{"hidden_size": 384, "rope_theta": 500000.0, "attn_scale": 0.0884, "init": "uniform", "init_std_qkv": 0.0285, "init_std_o": 0.0353, "init_std_down": 0.0407}
MLP neurons of a small language model. Each row is named by its layer, matrix (gate and up: input weights) and neuron, and shows model dimensions 272-367. Each number is 500 + 40 x the weight over its row's rms, rounded and kept within 0 to 999. Numbers have three digits each. A neuron's up and down rows have the sign that makes its largest values positive.
Before each neuron's rows, "fires after" lists the tokens most often just before its 100 highest values on Wikipedia text that the model never trained on.

fires after: " the", " of", " in", " el", "-"
L3.gate5:452481512456444483444440512466539534496500504473420489479572512486482579534501502601498493490541542508517495578518488483505505517548430464449536526519490487488489544410487570437563447610479508417525490491464508449553557513507424535487557500507394515532483533470436465580497507526479531498
L3.up5:496451374501455484450511477497491523521548452519498510490538487442358470537500553525573447435440595535511440557477562545415509481495488496512508499486515504489468524479492430532557453515487528514517508465506529446508533545474564545544517429392562522565502502467483541516526466444459531437

fires after: " |", "-"
L3.gate283:509471470527471522512539486481445489476499536439623543546507441501542529479480413446473450506517536468505505535383505486493523425491503533505482522462462498526455531570504568515456527516496491509492460582561530559443444498449520465453549495411621454521484496458510520561484473526464530562
L3.up283:472511506525473551482469475499518481491521521497510478556442540539462488491494468555480468517538537413506479540406522454507520451501563484513498506419466490410449446527531452479502549503556489516521462559472514515505516535474477450458493488503574439491487516514498570443500495574540519502

fires after: " the", "The", " The"
L3.gate373:525470501468496503468527458583491519507517531584455479474551467489532496560529479468475458522435516508496491488420420502451501525528451495541498530475489474471510499483583486485481430568485479553498491502431418474493527590515450485538444443442517529473538493500589502551549412502423569443
L3.up373:459516499476463522395463501460455504545519538485437521455523446493440569519534526515570545536450464471464482494471469517465562501547584493478516535490554453507486438410556500450585437514466458477532497529477433500529526522489529465462513520449427465557443514518606512495528492482491485480

fires after: " In", "In", " the", " in", " to", " an"
L3.gate1020:531522484476495503459474497507506533511471502546453630563528444532505476508493413515592460488492491484454475479492467571528468429502437516533483531574537470424530449435492446529559379559551536515516509562462510472454589506516544494561438521460521545483535503578526512547521484546510487475
L3.up1020:523474393488453505513471509507488429456494450503541560510524552490476489465484521450488461460506494497447506504516519544528505482518509501422566443494558522472489479486491478550435468570459541539463454495466539485561449549494488449494475537502504469462521465478513505522557518505513544513

fires after: "-", " and", "f", "–", "/", " &"
L3.gate598:470518545507436489495557466513424536527506563563445554511499551460576546486526493519553501501453530499458470510483519566502540512477449477411517469469494474423499540533471539517514461584469407522584475540549492464475529474454541526499489476514474483533511528470545470599473476512450530467
L3.up598:525447490489471532420571499469467523511459513446524541488513534514480455499553453561555563468495535423489541507493525480508457490434504479513451535519540493471511579599492487514543483510405521520476561484372542545442499505484549506529500507530492410478455553475511529558488469479511504533

fires after: " |", ","
L3.gate484:472553464549493416489538541523489523522466505620510446458468445512500458556449490499516525488493542448498491523492504496566506502569456524425577525407475533520502535471497601468445506559550402498527548479512441490509479530463535521519489452443453494459478521463554399504469435514459561491
L3.up484:449554508491521471461542571548483560502457494561527478500485418506489455581440504484495570538501521439527461522492518464552465517510471519438561496418478547535495513457490557494480511530573440521535520489566473424517507497483482497535516490448432508501446548450533442547460425527481527475

fires after: " |", "rm", " digital"
L3.gate8:510510501542545540509479545480471534500493513504479501498449449489525525551480520395528546481447507517450517508462527408554435461533512527450492527502536502519538483533546563490462541527541488504495502455530462406506501498474486495514504502442508490563408508491480514479462527520428474463
L3.up8:500533503539557532510551529462482483534500527526479480508440461533569540526421538532505515465426490484431477532417451460543455487555516536478529519476539468532506491530552481476470504496534523446531499442513421435533523506516467481554495455479515479529409487547440528475438509514469460478

fires after: " the", " The", "The"
L3.gate138:479498499476509539489517468476511600470498490513489452458489487466491473458488485569509469446419464538478515473427463497474580510497468484491447526468526449482521522477474420489501460454487465457540501538497508496512533475489466460593456513478487541498443511473494517578506499525433595417
L3.up138:468462543475519510459530475523492531521436481557451492463489473468490527468540536462460478567411547498461490449516536481562479489429504536567586558538408518499514552472515524431487495526579470557499542500465518487463554516489521526538466486565528556569535555507545477533479516475565574380

fires after: " (", " |", " ", ",", ".", ":"
L3.gate1234:537539406407466484383535480519487553453482523494572492478445496466477486580520491503504569484517527554554478460508554506485589512438507437520538474430460472483461515459512544500547484511543460422488521431493504506496457542516480520523524565492498521469472510461531507589528555514415513477
L3.up1234:519498464524583507447526471474533537480498567502482504501531497548426503502572474429479492578509465523460436515520416570521602545458566539532417556456528501451548475464508496512502429550486493479481498458562487547478498517494523530557452543523499582495539551483501538491513468429493568474

fires after: "-", " \"", " (", " Super", " ", "=="
L3.gate1071:513532527516440516481544471469499498490476480481490522428507485515513501531497483514489588497516472532506474545522533527492557471483489441438513485480459531549479519479498601497454488597423504399525462573444494514523512552459538490450531522504485510469404537400489548625461495504476553517
L3.up1071:494492452491551445532482473504537605532499464520518500458438438519547445570519512475543532481554489510518458481519530488528524574487475544484509451467525547495507441452482497498441443527495464539476475458509462560494532534499492506543512496494408514517550502463625461534459437485506393508

fires after: " |", ",", ";", " as"
L3.gate389:501538488524478611379493518583471508529463497594541518469427395527493453471517526438529484494574502494446454576438479439413564466468552454529520553479535608579535566455476579472540471491491466495560526561465486460475454474520445445486537554404546549581449513497487509500461497531530580557
L3.up389:471489539515563500435572479505477488497531477502552476522454585583540595453515517464508570559448512541441435504555463497461414482488523453520545512490520444416489485510527479551527505473425462510461453474567506509416515560510443420505554439470455531497505459458415509461522500598478446453

fires after: " |", "W", "\n", " and", ",", " co"
L3.gate298:520518427473562494463496511480480475485554516521492538513546510494583553516471438560453541462521517477533485496428536528535499554549525527464479572498538522466478530529533551513525496516425483451579526490461508520519449545487525549530568514445563546442532544511496482497500450579489410448
L3.up298:518510610517530491453541531483464498489490543486361488472426511476567537487521420528399511469522546455502462560490496583491531457501531518484517463483481524469467565504475504463505507515470505500616484543455565502550514561457538567481502494507478470511525519569550521544467506464472439502

fires after: " the", " and", " that", " an", ","
L3.gate678:453474492478540521429527501515460578540480516475466582453580498557474491570518526491567450516570469474481573464464495468437529483469387479499435512466459453416500561415552524503591445531552541483488456525547499485463530483477496541452464508514493473506530511500491401517541509564446439459
L3.up678:517518518493494465459520531513473458478480508523521502495515503497460464545427395512464511522477503561489524532505502461435476492440512532441523522490471552468558492544544563540502462502500570554496520523528464461408494568494450507510429486527487544529474484478410464532514554556502489488

fires after: " the", " |", " The", "The"
L3.gate1127:485490519551456456469519465461470583510525516498485640468508489485544531530502518512511448489512449480440483516498373501438555509485510549472497521475471547480575526474489508511591491567479436529460487519488506480437494546497555546526541550495509459479499473462535470543451497542512488536
L3.up1127:481455448462560574469397530537504408456539493494468508548424436490478528565432574551505422519517492544444477528448471485472458476526445522516480458500504491535443473477494486490550502438508498504429506484556520414487489500527503426510504472515540503542546534520487547539532500610481531467

fires after: " the", "-", "==", " and"
L3.gate1155:423504510483469479487527400523528548473502522489485532486496537499491524510488466551477473432434470465488519501518485486572445471530497545481477506509392501447449521472566491506500493503467522520484488523502484537493533500513517470466507476479556504530560512474536499600544497449461567456
L3.up1155:469446446496455564546560517537459481455493522516539535475499444402435523451457512519464508504523460496519432510512446503459575486499483518450482472493452441551466541513494514453568458496540554543491506506498546502493498491555471503446535519491436498504442609437580481530474540515495505534

fires after: " the", " (", "\n", " The", ","
L3.gate1444:436482436511507411449476463490496539482578531490441549395485507504557518537491473476607530512496455492542515532468521530467508463529496496491542518501589465529447461450468531537540480619623487452506501571519486458533489505497443516472501492421494571447522489451460545552591494574443446491
L3.up1444:493414438473537537472462477597518508446538505486539573524548512507551505479488614466495377581539454467458539578532509494477488515420524496429414510531525507499511513483492497460522500498553493510548529535448508462480555540470536460509568503480539538494502502535510411477525495439491536581

fires after: ",", "),", " |", ")", "-"
L3.gate254:457528481532430490493530557516547468469478457564475509488523460466480502455519476496547535500474559447471482473563484457421473392495444536476564494424464513476488468522474488483561521590443457495467454508423463494477509511529511415548450487422450453502458474439538500463367485480479510570
L3.up254:488538476508496446413526580512507407456442480549479525469512387475477499489608466535447496491472585547484458511515545452467506440562531528483529564438511477494460496535529477514559533451424490531489492561447522487471453541487509494511465508495446502525418502539549593501459461469472433521

fires after: " the", " The", "'s", "-", "The"
L3.gate1168:502589496511519584432534508515478519524526563472489564540558468526434473497472508489491444554529457486467513470506434484437568499509484550499484516542500484471505471394524504474468429543506461385498533515449489487413501534486479477521473529481549490504549433486500413598569473511509478540
L3.up1168:495497492537525484476550503565472459531511477509533505486539504493507470502499575612541487500502514517519495528469517542522576557434530503506515471502471506514548565562487597521456561470453461460551489524534544537507531556469444528500533459541472388467443484492634512454496460530481458558

fires after: " |", " to", " (", " by"
L3.gate372:507500425572559467512505485512489484494492475404520537459515509597477533575480453490500577431478562534461504494503551391490602431507563459554555412506538498482442457465491570509515494538484456487526491503464459485478491440473489533526509491500515546472466470480431508521465476610418453458
L3.up372:543490426478539494515566470497533567504489500496541452502531505547500496561514408542483585499583475504502542503493493455488525521428559487493474455463571515412539459485449584579505482524485417493497447514488529448543453531532534484489531465447537551583466529440497578550486525436486446507

fires after: " |", ",", "W", "-"
L3.gate789:512494464574494491429546511563542550553468477551582491463512490487544481516504507486500504435501442468518511458517461487516492537470474497487546475465497546410510487513472499492580529489506438505507434502541495507440427567520522498580531481454489546531403556489488495516507499502465486526
L3.up789:465498494553506457474539498504505490500514473527533594484451453475540473545479520466544459488497470519523473516425466454509554535558521522412485503442543496471503557512446471528513524491502500467553490401582476501393461522415473443529448529483606524494494547492515490501473483471435498510

fires after: " the", "-", " The", "The", "–", " |"
L3.gate1320:502502465519437487474512493502570548541506549525484498471450493470538550530430409506510505468484478496436471503594536559474498544539482495560475462468494485462467481477534494483549470562492482535465475445511492525446544490487526487548493579506527570518343476494511533558477416429463481432
L3.up1320:466509432493588452528538508502504508483503524494495567503449416512492509468477431511537474513622582431499491519569553526543594475500455497570579569492448526545507492509508551471571488492500521521476473498474480495528490525503581472470510523478464508546531520542482540591448511515527465498

fires after: ",", "."
L3.gate87:423542426522512500449407552468499527522503512493537544493463440453529492555468531499504509528496477412415460503497471484468483510448600481467460611471483499489490524556535541479538492547510461462463473493544527484458411554495504490516536551498479539497493460532534554484520474561448491478
L3.up87:469442491530505532492515526592506414475563478586517447502479460525486527460445440551500447531548529587555467501524514527444447412553543501534431513459465502546483469530471573470494482469493503563500448500539554489520435490444435462424550490534470490510444471560527551498506505476471565590

fires after: " the", " his", "|", "The", " The", ","
L3.gate1308:502483444527471512469529488477469476517515503493434519516553461541526430441469500535514535490502445472456445525567435523467518457516507573464463587462484491531466470568447484494577486491456519474513484470457477464482543518566520415497433491503554554419484513495499538517418446502450570501
L3.up1308:464525543492454491472429549459456469536508571559535469547507420478470467442494493461498534519408485475502546496431499469551486576466530442547478536456549492489459565509513483516466569511561497465468448470443548523477439580516514474467549560513504511492458519501497549539469501444528515481

fires after: " and", " t", ",", "|", ";", "-"
L3.gate778:522509441511480537508485551479533546586566566551492459506562442510502544517438483499507485480447523510492475531498483572544536542459563459525547549490442497422495545504454541492524530541510485534476511441402476504519469514471491482510534537479532507432562520567575473474417487518430540532
L3.up778:452569557383511533539475544522495468477491556551533526484461522567492494462599555511494571500464477509541476482479491442519484443396513466503382502504471492503564524535524507471559517473423437532477525538556515489511507513463466484485545485445488469434490495516427461489453537536497529532

fires after: " |", ")", ",", "),"
L3.gate1215:475553409576568448529457555408528533508490485535490458488508414541459571517500476518535517539441456493412539500591479498541460488515528495525499519441480538516452474508458540524481570468460549579490518474525505509572492543520546481427508463495486471551577540599550509447489483504473537467
L3.up1215:481482468460437416419527529520545495484526466468538513510469539541461517466546507458525543501502479478491494539519537447475504410556531450504550485486528464489534563433489486503575476506509488548451571466486542511520487562492589504486474475506487551478472508522518504514533544568502547491

fires after: " the", ",", "-", " as", " an", " near"
L3.gate314:476547488505469440432429508506510485562539507426486567506552459476484502452525539516446429494449453461463506522466505494517506486482503490503483441499547505458515463435548539467500460609532592494510551558499509528539438471442500496506515420498473590448535528501511466510469485569483527571
L3.up314:544433482537483502494515517483486477451559452482487554521452508472507491510450572417527525526550549520466508563510547440557571442502483565543478504481440490462478530484534489504551492450537533492533542430515544563540497490487434517466477500424506453533544544527526489482494508577488507506

fires after: ",", " the", "M", " |"
L3.gate1165:466518477510510550435436520458545584523471491491519455522507515518460489487526461507554513494529530442443510537445493445476518506442483479497487546359425509478474544620494505497529442459465468584458518514568490522518465494479497502546486474523566468488518519486449547510465574514412478521
L3.up1165:466520511471420517399510513548563463522570543518467545468498473455556524518581437404497514495466497501455486478427443513496447515503555465501553488564542455454543536527566552514510532464532564534491495466513536544480444460563444519468476435428554484509459579514448556561462553475513537433